Weights of a small transformer language model: width 768, vocabulary 16384.
MLP neurons of a small language model. Each row is named by its layer, matrix (down: output weights) and neuron, and shows model dimensions 608-703. Each number is 128 + 32 x the weight over its row's rms, rounded and kept within 0 to 255. Numbers have three digits each. A neuron's up and down rows have the sign that makes its largest values positive.
A block is one neuron, or neurons of one layer that tend to fire together. Before each block is what it responds to, as a language model described it from the Wikipedia text at the highest values.

Description: Inner pieces of names
L3.down783:140099117126161134132140159201075073185140097146113121115138148137104141128135105114142145174092077095090134117148120069130172138170068170075154168168130166080130124134165173148108148115100137082147133094171156057123155127094158126151125173131129148166099069191081063070149096064136185136
L3.down826:148116124100096081134117135164128142076140064114145127118086149122132130088102124123155178160112108148137182168079146171137168155071169139139028117157118106115115143099148170149172112088055142138154110126066160145154079098102096119183173092068120125065106107051111138131144154050128093178

Description: Clause-opening preposition after comma
L4.down390:123119152108076127140151129168145142136154066103109106118094110112118136122152143110123162152106099111136166130164158120091124158072093137153197159089127112130078168138171166133132155183127097153106105079104186159150108134139116161118100111118148133155114037086086081147087164131169165172
L4.down1135:082144135137110160142191142107107145142162133108161142155157183156138117115132157125078087114131138119134091126109106199120097164089155126107130128186131172109133095147138124103152102070150102161097127095127136086183117170214100080131125130103189107145144087180149111147140151140131100119
L4.down1668:106111079118138125067172089105101170113150069134102115128106158139161183139152088153145139143200157145139147146129058144164143123138105154096083154137130161093112133104204123079117075164108095119098109109137106119153114111141150129130114090101152122146168188071130125117114156078100169099
L4.down1772:100087084082092144119155091137138106146155091091141123120115088159126224107086129107126159130208163137109124173138100133165133124098129101113177173140069121120129081143112124060147120145117191128110082145091134148156093122151152165140150171112149167110145126122137150141117182096129183130

Description: Prepositions inside titles
L2.down309:072151127120125104101156154119087153093139132110113148142137166135095106115118192130123110156156090129148157070140091108144102182146084127110114119124143124132085128125059133083160152119173144100127126142110116151108181143140174174149135117096122102109177210189133154097082167094141150083
L2.down414:106102107106084147164128157148117136151154103125128128114118105130145103152116156157146146181162137088121111086118134105150098115120112128136170123182135166079172116123175133134141107093140145082147164047089082169145149102123111174104105172116174173163118115089163126152113173073104179074
L2.down632:168103159096129118104133129099109145157104112086154134105076140232126127154103167103104142121113067089092184058175123134156117146103136081097117139105194130125082094159064156157166139094122136116113148128108141157136147168115164148114081124145155155135115153174094101167102157072124166121
L2.down878:114149141074161084099161102097107157122146124113090130122107161196098063103152193148131154163125097185150154030241092103119149129162135144140060114145166090109123128142101105156193123120101125166130126147117118156128156092157141114131040075099130149118091160155095154181075148061184146155
L2.down889:060123167166098143129150136105115112122125120157055106150142089114176146140137159149106200119146104099123142113165042117092112092115134117116143107111150128127139072181098119088095135123166117156126116138119133076099079102170160150084205096142174128049089149116170107158049181126135151131
L2.down892:154118104171112167128128155111106157184119088117058132124154143107134125175144166086065090151134084127132131165170042124138118161118110125181150121113213136186133149122194121116193133137130165126164093145134160163127183102195142093109158128124156164195172163149115115115096116095134144068
L2.down1360:098059147132141143145187146137120127119132103150113102172114140133131059165161092083160173085076171104113139129176104151178098045116110132167150131088114116128142085125045073102146169108100141049149089115109111036164139145172117134104135110105104096108165061123175209112110133089129147137
L2.down1843:188137138082143137128152096142124138125016127100192183097101122118152131155118142088122125124120149070185133156115106136124188072094193142146029133098092171143120076095134100112164123175128131106166136133106153119096152115122144065129098116093108145110131143142100173108155166092151146136

Description: Number-ending digit pieces
L4.down481:138140148147141130092131114118154079197104138135125102160127142129167188111147054158160128178117130164145107165166158053115105114097124175050171200118146147058152095139173102105128146140065094116162112106128144135138105111116174145141121155127144109137122142116170124170124089150116141075
L4.down1937:130130149116073061093119143128102132146106128188107092125134105166155077151153118149098149106109132086124088154109138109100161123130154113062139117106122083115104167133107130099162080098194086145150148080083172138112137082101110137151125070108182108108085096050177128152103043153102155135
L4.down1995:125142145130123139151146163115079151089119123184093098069136148090147062068117117149144136041141118154135113144073122110038123156081190115121172095173175135170144101109113087092160159121091126068134121048115122169104154132105147113104108151131175104110133145181093137151106092108098100122
L4.down2025:127139164120073149096164156133103158166118183148090182118166094104176094132092123075144170103153139121212133163118135083127144138072131100075152095085172045140113135084118122083116087157102070203152129151148146149153147131082150095147084132142156121136111130119119162111121116165106085180

Description: Mid-word continuation pieces
L2.down723:114139123142096168161098069179209083169121102113180163172116051131159126120109131098143132123132144130114145132069121078125111176171201138204125167139150143112041129106143171134127123140217072149112191132130093142131120156152245154146095083106153134112125115099146120112173115082122133128
L2.down927:080120162090121137145149137141069125122088092143162134115109100176164140051130061100120149118183098176131186140120131158066143111089088090146159134183100137153135102104123168129146133135186157081170101138171130148142142103232044083112111088142053127103096114137154185146094125151127146127
L2.down973:075088130108108168142053127194102131127156108197130123134137107093142119104126144130109092114133147138150098194088104113108190160118142116110088162098137092139151133140164097091078100106103151069107105102101155185159171157065073089171138160093151114182145141121125063125156099141104134113
L2.down1262:132143075147106173127146116121111115117156099145139103125122134107112141123157097133185144160124138082107094166093124110153127075134152132137144195148167196103078139119128133144143175159119134124218150153146105077113164076131129196112152152120128101171139074138164107139109147151162106131
L2.down1268:131158127142116162197074102197137203145170068199126144051184092129161083134183159144105110140133108166115074170132175093117127138133157158161121125136108066151125109107128139122103091070155106127127164126133119129098094093059120101117102082096133141091178120138084179150161138181104111116
L2.down1338:182113169093140191161193219060149133137099112141162157119143143135125138125123083165085182113127159167151143117086144118110108111045141106154163118174135135152132181132151136121083127141113145181128131122090119094126068144147147166132129118086128069124120124137077115124163092080154128141
L2.down1395:104106088116172113100164127116159151134075139076113169168103132172036158158098102142092131114100129104127129138092061131105170129137098180139164131137128108191122156109153146183170167124125114094105131204063052110129121117110129168156138156093155114153164090078129093161076124112101045099
L2.down1457:117185161137146142179100058156123152117058148142152158102115031105113115126130142105095163180185146073118151157133085145133162096123076115110183131080131106113126135101142082112090096114129115130114101086161090172154100118143132187120130153151157136128143128128129156137131157095110136103

Description: Acronym non-initial letters
L2.down34:131082072136026173040112084135111154101129083119115164128164111111179095122088140145077153157030139086098126148134139149091087144121109113111151131142109185137109100163088164135081065080100158160154178125176128058162076156053120159073156110098158118122109111111147059135175142106150102137
L2.down340:131123176095108161106179191149096063117144119119118239056139109100192089199126195133128114140194072112186116165119103160110093183119077144150189141161153111130138123154156121071100085134114090074114131160138099115127089109053148121084164112127089140092161083206129080088113130138108174132
L2.down381:204126114149154124098128112168126108116137168135109157142124093122142122058172176138116156154108138171125162163081102136105054143098145127117142114182165166094099025164126115057098081105080134128152129120115132097101176150107137174071142103128121150165111102131152123161130106091153098119
L2.down869:155134157136136121126135122115097161165144104166068141110199120158111093122094113125135147188164097056160156149084122090101158132094086113210129107101128158120125132113097134100009096141172115101096164166118083071205112137164153176173130094156108122137123155124158118103191174126154133129
L2.down909:158157106138088146105074109135110127133151079134173147142166086181151147126102139150147155141111096069131129149141155117148159173144058115161144139159164151124059100068048148119076099089161106157106180114133126058143135145152156139153122152128097067127131168132147130173171184125135172120
L2.down1399:165123076134107130100116109154140128103170104104124144183162091124131118096091159111097083185063173122095155140109145136157087200147134129153193150096157130140116119133110154115086117083105169134168200155109160106138095123093140162080124128110120089151108110149088110131140132129137125143
L2.down1543:178158154136061149073146117124150105108112145168158146187145122144128126164106103151097117127102151061143130145154132131087092162129076070154134120160103111165106137143100136117004083127078124157103130107159129038149185130089138176143140154130139099193144142131119138119146099155161141137
L2.down1909:181144129123079085098080132148103044096129161169099158129208130172118129176090111124103043115082126090127184089145141145129142168141031092106147145183159142136129123125137166128129127150151125121142100188125145075128197083103180100135097153108115091143138193133108134160125116116166135089

Description: Preposition "in" and kin
L3.down752:112095179079152191126133166125116187088087113221090140107108123129127170123172061171167154147068219138082107095140103116105100096143162118172157119165149124089095143131078157138119097125137193028146101147144107158146140134163148163117165174150127146150139156102142154226179108066124110147
L3.down1461:149109163156110129107160160160077137202162130113083131118123111112106121108144148078098134134096143105139157124125151167063046131104165115165149121159153101081117096154147117195091191083102153147117152116130143213061161143170077136087158081127157129134175087089104119173154101113087163205

Description: Compound-word hyphens
L2.down182:113145152137119143141149142153124124170129136098100087126100175070158090126126097106147180120176127132084146121126167126114169147141119129118138119046120138079118118169071114125146163106160213150096043135153141181124162156142095166153133101145155168120131154077115186099138087120110164151
L2.down521:142112138154105137184164077121091156108131157167180160120168134090161082145170130156092108112142185120121170145123136101131077184116130178087072162127127178161168115104153098113106116054182176152070180154181154140107199165142090126114144042187169165166178179140147095139150100089120175124
L2.down782:068091106131137072115113149129189142058158114071122105156143110112124096161138167076061140141073185122100169082191100105119158093141079100121082091056150102092105132114128140164101137148129080116150190131155136075088187118106123127150067095132136154171098154098148153127089069056118075110
L2.down851:184146094118098146150148129129147172104136156141193179098148164158165070175149059079052110101153127056138128184066143094098120100122100088100171122176147128121062103192110134168090163117138156121110095094086146113156141169191088098169162133170108125212138129094102129084110082098161145138
L2.down1031:094108113141137141093081122160131164164157112094151134156168135093225082149187117141146143104165116101104122110129131127108149175142144144124188096145137136098094146145154120101113116157119192162110161096160136137092150153147067136061117137195123146174116148207124125139142084136152095131
L2.down1559:155152131161200120167133104150122132112163142080170145188194178154168062141161108107133191108086074108109183072102118204146133129099059131071120132103149109173085157146168182149117051151154121072125137125134119105134141092133160154088127199168084105109102168182114163136144168101148208163
L2.down1844:127147111132155079115151124134149118175165123158129093156113187118154131177182104132152153053171144106128121131059144158160141110131080059136133128112153157191112181094112105119152106099160185078127096128124175038131083120131077138153104167140172112141145112118121157105129146124163131147
L2.down1997:082112196214103142159157165139163148112161153062167084087119126065141106180091105097093149136107156131148100126134134073141141152082105115078100122077098150114170129145117119110147132116165079138088202120116159124136137131113152107173148125143134173176134135114075073185139092166100102073

Description: Word continuation after lone letter
L4.down710:143159128149071105133149088130105125123106057110182136128087076148126122096136122134123132160126140149168123088144077106096084147103143133150089145148114139112128086097183144143141139094142116148115157157071134153085133144166146151174108148124125112134096113151104095162065098099144077169
L4.down1421:104125114143027173121110096168176111162132136084115116096109118092134146116165169086093081148124118163169095174060155139145146070128140108158088119102121196134155123141174137141094152066162097125078114145162104136150120143131165142140195102165137161128112165175171064104114114087121098132
L4.down1425:050112144132121134116086121100124131089119129109122203108049099144171102107133127099142152104135157111099120095066141111148144121185134133098075106138134141160068102117150160094157087124160148166104068102088114101151133114096181122104135186102149124132143163097168131145110143142112138176
L4.down1482:114174079084151118097099109170104125086162132072120117082158160098134172141088115098121139110108114074155111134113142109136143127161113169131108108123099144076214101162067191150179136109112174132160140152129113113107120116100082163121111063116126091114158140109100132101108130119090093076

Description: Second piece of short names
L3.down600:144176122145096154163108187142072078174131153129129139100156146128136115136124137123146094090098105124095092156111078161120174163126150134085123162138095182091163141120186081121110078105107144166094117132078124179106099140158128099082189128136173118105114158163127095100157150111094131157
L3.down1315:099110150120150119098127148185151133144115136135139168108112118048141128082130179117045114123133105117126100162119200075091114213084092121161137176159174173096138133172099137091119100131130174109099064127121167131136089124115067150106107080108141090131108171115127149167149116132177160113

Description: Word-completing suffix pieces
L2.down10:143165133158079155085113130173125151108122200115116123113121098105136098150136129142122160096123096154146114157165064084102138106146143141101158139125126154140108177158083143151066120127141096125104132125078163156160127124119079086162167063103136120141145112071113118078184149122067094088
L2.down691:132076100144168134067106153135162135195101144082100116135096177096179102172114080083171179097126100095112063116137166114092111093070169115087101112071080160107109079188211124153065067112117076113092157114155144119137148128105124132209132123154140133163180102082137106116118124160094142127
L2.down1030:079150147161141142166169167122209087157147088134123128103072098064109144144163108075175100103121135122130122184151137139092092163211154088149071126195159142130134107086132088132082117071142102111092111102149155113141133176131168192155166162128164109075173145123124114129105146150133142113
L2.down1147:128084174150126157065139161079143103144127118133178104065194125075091070124133116138077171079089148118183136146111125136047187147182108154130178129109141159123097127179196145183138089095190114111135100102057113134158124144072093116107081077121149064066134170108139126112158046109161145101
L2.down1225:135158194105108123120096113108116133101156107102097171111132116135130145108114120139162097117159098053181083135133161129106188170199107134073132101121188153102158106072152108091094111130085118110145134125088111197155129144065161147048132185164117125069158120166115120114167115184156148146
L2.down1328:130158101101158171139140091166133152166116115135177122138136182088129092099145099130147156068080142156161125219026169151180106118105169079151121107139081157101146118208174131117101043211111069111148109142172160129135119077171096136147135155110134096094217165102142142109202131123145141118
L2.down1363:193151096129098146172149111109098174123141145198141106088202131126112162141072152169075106092108143146128203170115121117098127128187154108025180148149117135132124081107193149183153166157074165133164139155102148138123125076155106112093108164110139149092128129149076090111088128091162142094
L2.down1588:198105106140114111155177131138159190087132074133150146109111156116116142112146112109137114098142110146163128144071098117128123150137090072188150148150075124104122088162150174115131154109128071127074071131149084136088104089047100199108126113114067144060140122131136139139196128212119161106

Description: Token after lone initial
L3.down936:141152160101135178138111095104128123141155124112122197047098129145162143167128089149162091120117132128094063180174095101133120171108119093095162172112169119139097202048152183126136115182050173160192073200140134177204085068136111125157144116110126120088131124104102100097115164114130145135
L3.down1777:128130122128103080105146142141155127110098118132137154141165109067054134122090134192095059117095128117142135086153118124130106182145155115146085138092139155113107135120157120140133137134108161136176142120089061014106098135153152127096084081137112128181112150109143090151097131122068164063

Description: Mid-abbreviation separators
L2.down135:046124122167126146081096118121129137111067167163126112137124103141153116073181110118114083114187167169068131124177100136143112187134155119121134099158054143152155116142064082083075106137119114088122170080146117123124121120118124104132171123147158130088077068185118117198157096187150185123
L2.down222:168130130100154125063076156204143187123095099094108194165119135081120163126087134122114114201128119112163129100091101137090110181132028107180175112188130145132145144113135113105064125081151128113136136117140127071103128124122182149139157069098085099159126069059183133133193123124120094145
L2.down305:164108174115102104104159137110167080100078101121116139162087089142149179103099167092088124197119085167121148149054177186134152111140199118149137098138114188091089117183105113102113062176105097094152160142081095190118101113100140166107130125092091115125140057130058074096198187120146116162
L2.down394:105109124175086134131138118097114177127149135094112132077105139162111094113131078155106151159134175151096094163114188126160058123151127101102129073133181172130124182168120120085089118112138164134070054078156145116164162227171066075121160146122173106172120174118128069121113144107116123090
L2.down1471:188125140067109142079120102190098177183088074142153143080190125103123135181134147076147107219198061098162184073116081177115165134102084143150140086099134151128146158149141188101120114163161130106173127127126085149084115073138187133147105079129098219105126096150127188158123196113145118178
L2.down1718:179095194129061111074106156108141157124183110153132099161155129174140086100089121131128123180084066103155104113105157126136142177137105132153127123130160146181118150160115159097111102124109096108126142092126153132183120109134082169154074113096141096158091149165138078136161155145163183129
L2.down1720:113134152116094122148124131137109114143126124143140123083093049090092125092125114114163153164170129173126126178098193122208186114142114133096102160118148174078121104104115158148093158098156124135150143099137110153112185176128125103127098092108099164132110090122143173131136089102073110108
L2.down1769:080115044166166124093135119103193143155146092120193127186057086142132137095161166137102160159076115124118126162065119129087139100153177149096129108141126091077090167135186103170133130073108174160183119126143156141179129166123105110081137130090143176134154103150135101099148114165093106146

Description: Word-initial fragment after hyphen
L4.down621:176151125161126098108104117142163125073130163098195136137054106107157127078128167137119126076147111078131134106101100163147139100075184131084080072111084146145142158140099170155126128165137104067117120132156146051103101137133079108160146100135174146150123134123060164101099160096153132144
L4.down1371:175070083118161235144150122109092153134077121085195156108148117162112114137128162138139152133130135112103117140213098170121090117149131104102126113165170120133154140126077141168135142144107125088156166133090147109207142124140136081124117112146091142100090100143156171095087126136120105159
L4.down1380:136069138058147090148197121137125126086158175085119108115130132130096074185182132159105093098163146126144129129141129160166130158146126040132166073144156070144098126133113110134125140124153163063161064154139155172118140093164129060115101138150106171149141108112082100125187136149129147095
L4.down2026:149140159091099142082209118166115099131149086112116148179138118162095128108149157148142164158168085078105036141156104141086152123143133127067141103108131115104127097123038169143158110156112132123129128096167066092151051167166112176114117114096106137100125186169141150067068114115200094099

Description: Decade plural "s"
L3.down543:096130094094145106108190083098100145155118106108024157045146149117200123194151191173163115110056103167125147158122149096214132146131146112146128159142183120118182148103136164175098128124150101116114107148108132136133119135079162159090192143100148092131153124156064095144101087151139127093
L3.down1279:115167155104123126187117132076176151120134155159086082171100159121180136138111145112118111110113158167170165169092135149133138160195128103141146091116102089120175138137145121176134121129140102091117169109105159129138100190137141129129178174126136115069185145125135118057115148192113145028

Description: Second token of capitalized words
L2.down143:045142141137083063108137130107147140155051131124151157149144162146161168140128151121145152055151124101090146101090202142121139165137160173140143182156123134138131037149072131204170134129152170130157108130118116104112060086095116177144173136122114105160135127085178091180143070136127151083
L2.down364:143083093110076128141122092085110175123118093169094115094143166101113133161179176157129174049080107189156142154117141095150090099124186084117127126123139149191108106169125102133126124189100139152100150110175166154185054110111122108166109158116126130123117139119092078107104139130116106159
L2.down630:087153165136106130136135079098083104146051122179129129123099147081138197115206094164145152081107186174134167106148103145127112111191083140105164138168139142108155155128114133178100089178126194147099087107111131114112194151107055099130135194079182076130130109164129079136134050102156189139
L2.down1075:124155095087141104109126118124109150132189117043088137105147147133163123105188126127088184140112150144092175157112132157137145125101110134132168141132083090204079224107147135142130098145168188058074097104149136146074132154149097158082106152140123118147142134135055108143088126115107174075
L2.down1215:099186077090202075073178174143140159111171128114119085110146139177109158087136164123115151126109149141143128126174144113109130089060130121077166159098132128130160150160132151101111078159130143095148104101089137125129160151101105133114133166111158180115212148072122091141118105171100132122
L2.down1281:125142063087072129089172183147130149103129133161075177119107118110169116126094156129143153079158183156118119211161112146079113115090082099111144175171175097104125062104129116072088100104121134158090063085155125105136055132123114113099138156133130147101097162095111139111087105111126105120
L2.down1538:156141166117136132204127141124101107088172096137152169183141166107130101068121147149137146189124121171100127138171118140093149173129134220129097105080197151202091152081180090161151131070072129193135130166165127116090089152119178148138145057140126131122109118144146127079074105126159151148
L2.down1582:101111151201146109114100183116153139110175061187131120139096133156114175108157118164141177101139111118140142068116142092133167120129091143134077116117140093165105140184051121160128098149182162110093101114122150137149158194133041152100077158117148101157144172088142145155128094153173128145

Description: Mid-word proper-name fragments
L3.down106:172161168099135075077141148071179108111145138132140105124164136113166143119105093115094124165090075134147162094084079157113118130088117114086101125083120105140087065103209109090109151141131086116078083096127139140124111137134160119120084122133128165165143113101099126097129155119140116157
L3.down124:197147182139138154121145114085121105183117117201124081125137092058111069142129117135167071157124169111142138149157133162140089076156132191129153137156122166161110114143180078188107097134144095166132128145118178128109172106107132127124109152169085091121078145135147145117155106112175119185

Description: Acronym continuation pieces
L4.down32:170139127149097164139135185071114111166122096174150106156116119105140132230135130134195138137128181139123113171096133111149062110114109121088112107123157126103094077161163119136077067115137104132134118179097127127077130148131125136149086169157160090189148098101136085147157140090127096150
L4.down1169:179070117108100123151142101140098082070108073132144080120139054119098140142099179183156120128095124089114202095110153105081123199142116113109143139100120138132068072108153135152070125086093139149151182109124108109152148098112147126165094138167129144083160155129106118119146106114150155098
L4.down1334:115143088196157151155166160098124104099129083144147120096160134121122090146110104173177122059107104092101137103160163134093102204158098165141115101109158142116106105150124144156099101131139121112137143116145155173147090135145174130122156074174124111160139156054063157155101089101147157122
L4.down1492:157095127147101110141100120103085106123159153125149115150128106123109125200150194140202106164062086127141109085123068066153126185172119127168169080094147084112027121144118166119053104103115119150162151148085147157101161127110055103177135167135128141066153116061127111091122119132180124132

Description: Second piece after "p"
L4.down391:082184141166142170108181103143173104092114150117207098156135144155128146110108101149133192143104138162162120102097124115167160142109128105115094123118103111149150146118116169135156112161102132168098079075142114099138131138077155119063151196163115118151212158080183083129127062144107104100
L4.down679:101114105113156119186169096110164034126147140123136167125167164137132175093148141088152097138085201155151154093087166102131096083162196125116164163139181102152136123092138150177146214085134087086119111113157103101104124105073140098094225124173100126109159093077166132137073119152160093130
L4.down904:146171123130169171149161142094147181107206093114115190088101164124123118181110055173156092136115093125172128105129112166116094171114148121132208105113148137099120129072129100125110086146127107080167115200122064160059122120137168095104096175143147186171117172154162143120166170141144164130
L4.down1453:142136087141148182145116115162124111176118098143143103125163104179095112183067129074106115115098161176255113157147120143102212126094108167098171112145143086160150106138145129136118152150126100155177181117130155080065166114087138140129090116127120111124114144104147111128103123100115099118

Description: Mid-word name fragments
L4.down1196:149188171108103112135146126072151106108137129096116139077169129122137145135183185126150117121109095186111109152126181158071139105102125140092124110150128125116123177122155160121127160124137077099113086142132098063025118158145171154111082127100184096092075126175112093123092162094121097175
L4.down1702:168172101072132130127186174156092089110131140145106090130154204152115143140117080119163080134124185141185134163176083125117093191125132095144148088179126166142152124126079123167088158141144142164153159127163091168176149142150177150109119133174153132111101156078100149136075220095131109153
L4.down1808:201114147124159176149120130067089172134165125099157111133094150130103135134135116054117131120132120092123104141127140122099120126182085152140133136068108101138125138112078127099160082128113124189146098087142023137134154105145102100161134124150126128053122139178144152177112117109160114164
L4.down1894:132188214160139186114157103163081174120140114179114148184100112165124099148079087139113107134153120128111176127111122128128122128170118162159124110057140155116123129093164143108106142120140117164163141116143122077081083134129150112082117124136135182144141108120153120065099165112135068094

Description: Start of bracketed spans
L2.down12:072116167134078093097128097169098139173119143143140093147092150155119070090143145126112175131135136139099176161108098143151129056123159161150136144116064109100164138137098124139087119182121132121124196100143103153118107143139142102169151117121065118122138120076192103086138099100110098118
L2.down168:075135091091153148134099076143138142177088120160142128126179119152078115098142118103101126123118139124149163123136093175119136148110170126168145132085148205143110147169095165098127099139040116070154160124141076101140105061120191161151131037117115114139115116058171111131154187161120151171
L2.down192:117147174117145163115172095158127177163110174169156131135144132102140108106146132135116098153096156149168088127142171135150105108143129094092119155153082129145114092185073132152144072132122098094155128153083107134097133071162135068164139172168142097137080118157125134091144131152156153152
L2.down366:111136085114087153167098158104128125145118131160155137138237106152117219106128145128092113114142136114133121206208179166083161113165088133108137143141102080141160094088148122062151120115144141183105170141160135129091121114134110070122068106114070124095187119123097106149119175109143136134
L2.down786:084104150180154116116150119054087091138126172122064162152121137108122186055097133115158137133172115112092112103067136163112152128160142174152156107134147176094141105143120135111092121122130114105159062127141137083130163173144111113130046096109119101115122087114202154105124173121099082095
L2.down1022:171176108072100185094134110115051145129174187127058129135085128147122113130108184095110117101112110170113121074172105095173132119172118157132119057125110097169109172190097154133134115151068138209064159173140129123126117164096100093142127160170131128160127094190092158107078164109110098150
L2.down1296:110119114107136102125110131121166108159127097184157100154158147143196139118121093165092101179131093127103117143149130116153131127128119106109103141148078127153106105095196157160158103104151170118093164121159100216140120144126110122153101136169165116135099129146103142189161102133180123158
L2.down1587:119167133150092083162173110202123142134129152156123125112141101104182112136140069160099063131135204122215100170123151105101125095129122119147118147145090121072137097134163045081158114168165111100193102129182103144087066131116116130125156175130123166151096070051139133104169137178171144152

Description: Word-initial fragment tokens
L3.down425:139123121103139161090149070051123093105069103149094134127088137121127133122124098095134137039100143179141132195121128130110123136204118144089144122114149160140164169142160132139145137140120079130154148115108084106126173104142160128130144144133152087147116115156104155116132144159125115183
L3.down1769:116126085052085121140148122155100151066076121170052117110088086214059228091187128148148079146073131139080154157102087123116154087152176144184144180115133094117145094137130136147174149105136147140089118088127109166146084135106150134148135080120147152120157111117131150117093171062092110178

Description: Plural noun endings
L4.down732:121163159134133098093087105096141136125117077124098090148190120124127181133128129147119136163112162116125123146089125122121135116069157073133080046155162109128172157152214189162183108103138166201120133096170095073087140146159109113159072158137178082100137147148180071091106181150180065165
L4.down1266:140103126148125154174142160115103095117055174139076133181104153066083107122100097136104141129107151138148095130072122157128080196069137165144255156091156124108122152051186135117183108123099089145111074064087118184149106100134114104165088032132137133107099131132149141050126109218115125148
L4.down1354:111161164183141120095147142130147175072180107138089138138155169172125165149130090145150118146107137130099177143131160199147172126117116163205194124142127095180143068143168154090142083082132145174178105124120160140153167111151085128173124105122069143092177191142144105157094123105161092058
L4.down1376:144159103136110155165140204087124128189078150130159167124100201124121156119159123144128171127192120114090151134080128141099057103119128135119227183144168110171129136079200225120112162176067117132094085093140161159130157110165116115163123108136147064154144184139124145119095137150105111109

Description: Hyphen in compound names
L4.down113:120105145143143110145164104122122180166140170182131108077203142141125125095144091129100155130136122188120098120073135110171127085105132141204171149115122131141142130103163110130132076135104131071136133137166083125115125142137108086124150101105080146104141073121138153086157081158133131139
L4.down1081:148160130128147090160153126148103116199138104137157101153113116182087134107091110137178164053173175124125104113103148134118166102137118129099157135078138116084103109192083154124138103089119140175167117140114140118141130149166058166155098078137124127123178094112111123201102116140119134093
L4.down1110:106101159122122126160168105131132115186136105102088088198223080161125092119122015120159110114149130118134084088186090128074130117130140048161139108113098131091111151084155120130129183122081228163151068156122085148154117204141128092150128108152120074136116121073141119169150111090111135134
L4.down1309:182154182122166120115152128162185166177139131111186104156118122123083136069095114174148138185187146116134066082124165053146169088160172155100117086158146137123158109149089164139097147182103185085095104098141102128101159130153087158089054094200141107116113177179139131130106129133169136112

Description: Mid-word continuation pieces
L3.down192:226138126121172148090109138078117101156100061190146104130110099194115131137131184163163103183084124153204124151113162126151097111106130109116164092144131095136157113099171083194140126181028097129179125144173097143105089092129121085146141174156129147078147107145132142164094136152113068101
L3.down1707:113161111080142174114116099141127129139061062111149133134156193172136132122084103106119110087136186141135130101094100136122145137112121173116173091091183137157084163132171117136105113158137116086080107160112150191089146107126097127138150100157133106152155146139048172125170130130121116133

Description: Decade and period endings
L2.down110:153123099128087090100132127136097088152115184153103143105165134104194159128170159099056153123125146162092158145103067073147097074128152180101196136103120106108114081177123169105147118106127127128110123151105164139147170141153149178175134137147099150152128117117086118153161105143104121140
L2.down671:132117152145052119115120115127140172200112155129083100096136088088155083147154241156128154054156141199119171151177132091141104088092184143048184093127100146133165134156089126110103092125063117135143228137126102178168023087157143053107165078160131109159159125136093106140104126136138151095
L2.down735:117152163142108113094110049164055073120155138154083077130155149107083059137139086121118160141087141142109159180110158121187108126102095104149139112139136131196130246139161160111099116147082118082120088124190147090158167137136122128144125155141155099119094138140074073165098091143134103138
L2.down1025:123094164083122149145071138094119112197219102158131130140158147151110106137142166117150152145124118132172148115089140165123126096127133157125097180108073096124136059126171119131136148133176124153112159112123110100144133075066150111134126171158093115087126080157131094102130070122120164103
L2.down1114:156097111086096130189117150185147171132070067165095151138085109085131104059148171117145134116114149158119088173104099093134082133142083153157172195144151111138174150105174146117150136059103151130097104083168139175115131124151145131177169118133114166156122159109148129135170129118098078159
L2.down1387:153116126124171141157098105128161159111141097137138065102113156119110124132131115118125156138131128213152128102161151107138122107181168189138095087102119090156100160104162089133142173059140073134157135076100136123110140135152226145117131126139105177180184169191135134120160131094104103133
L2.down1510:139172150142118091157125122102108060174104118142135120165120159095182139096156090133131082127168213189153136130117111111172066122158151139086162101121159167139096148084212124090148131163061142172159095102104047162111141139184146163120101132120096151101095096104115083131124101125138107134
L2.down1685:129148173162146105129102120163110156142125112159156148161102111109118147143146061046126123147146110097139147114058105130113136128146120080139125106126145126114108095148161139092129086111135117111129105097083131062125109159118130148148138121110203110104106140160142114088115147159118110123

Description: Hyphens inside compounds
L3.down685:139168201071113151171131108154098098139100155143142142137180152096153148142124133099095103122158116103141108107074135124113117169112141102129157182115116133169137102109138126144179130118098160137129126186128160153175151103148108134198152103126066122114123172160117145125110082121107158107
L3.down1136:174090095121117110130151131156079124164134179112162121139157129179123107091096081152166127120121050104059150176094175102137115142168095115135144126131128201121093055113140119200098146169106151180106132162099160149111119158112080107179066125141150105163097157140114130156098076126140131149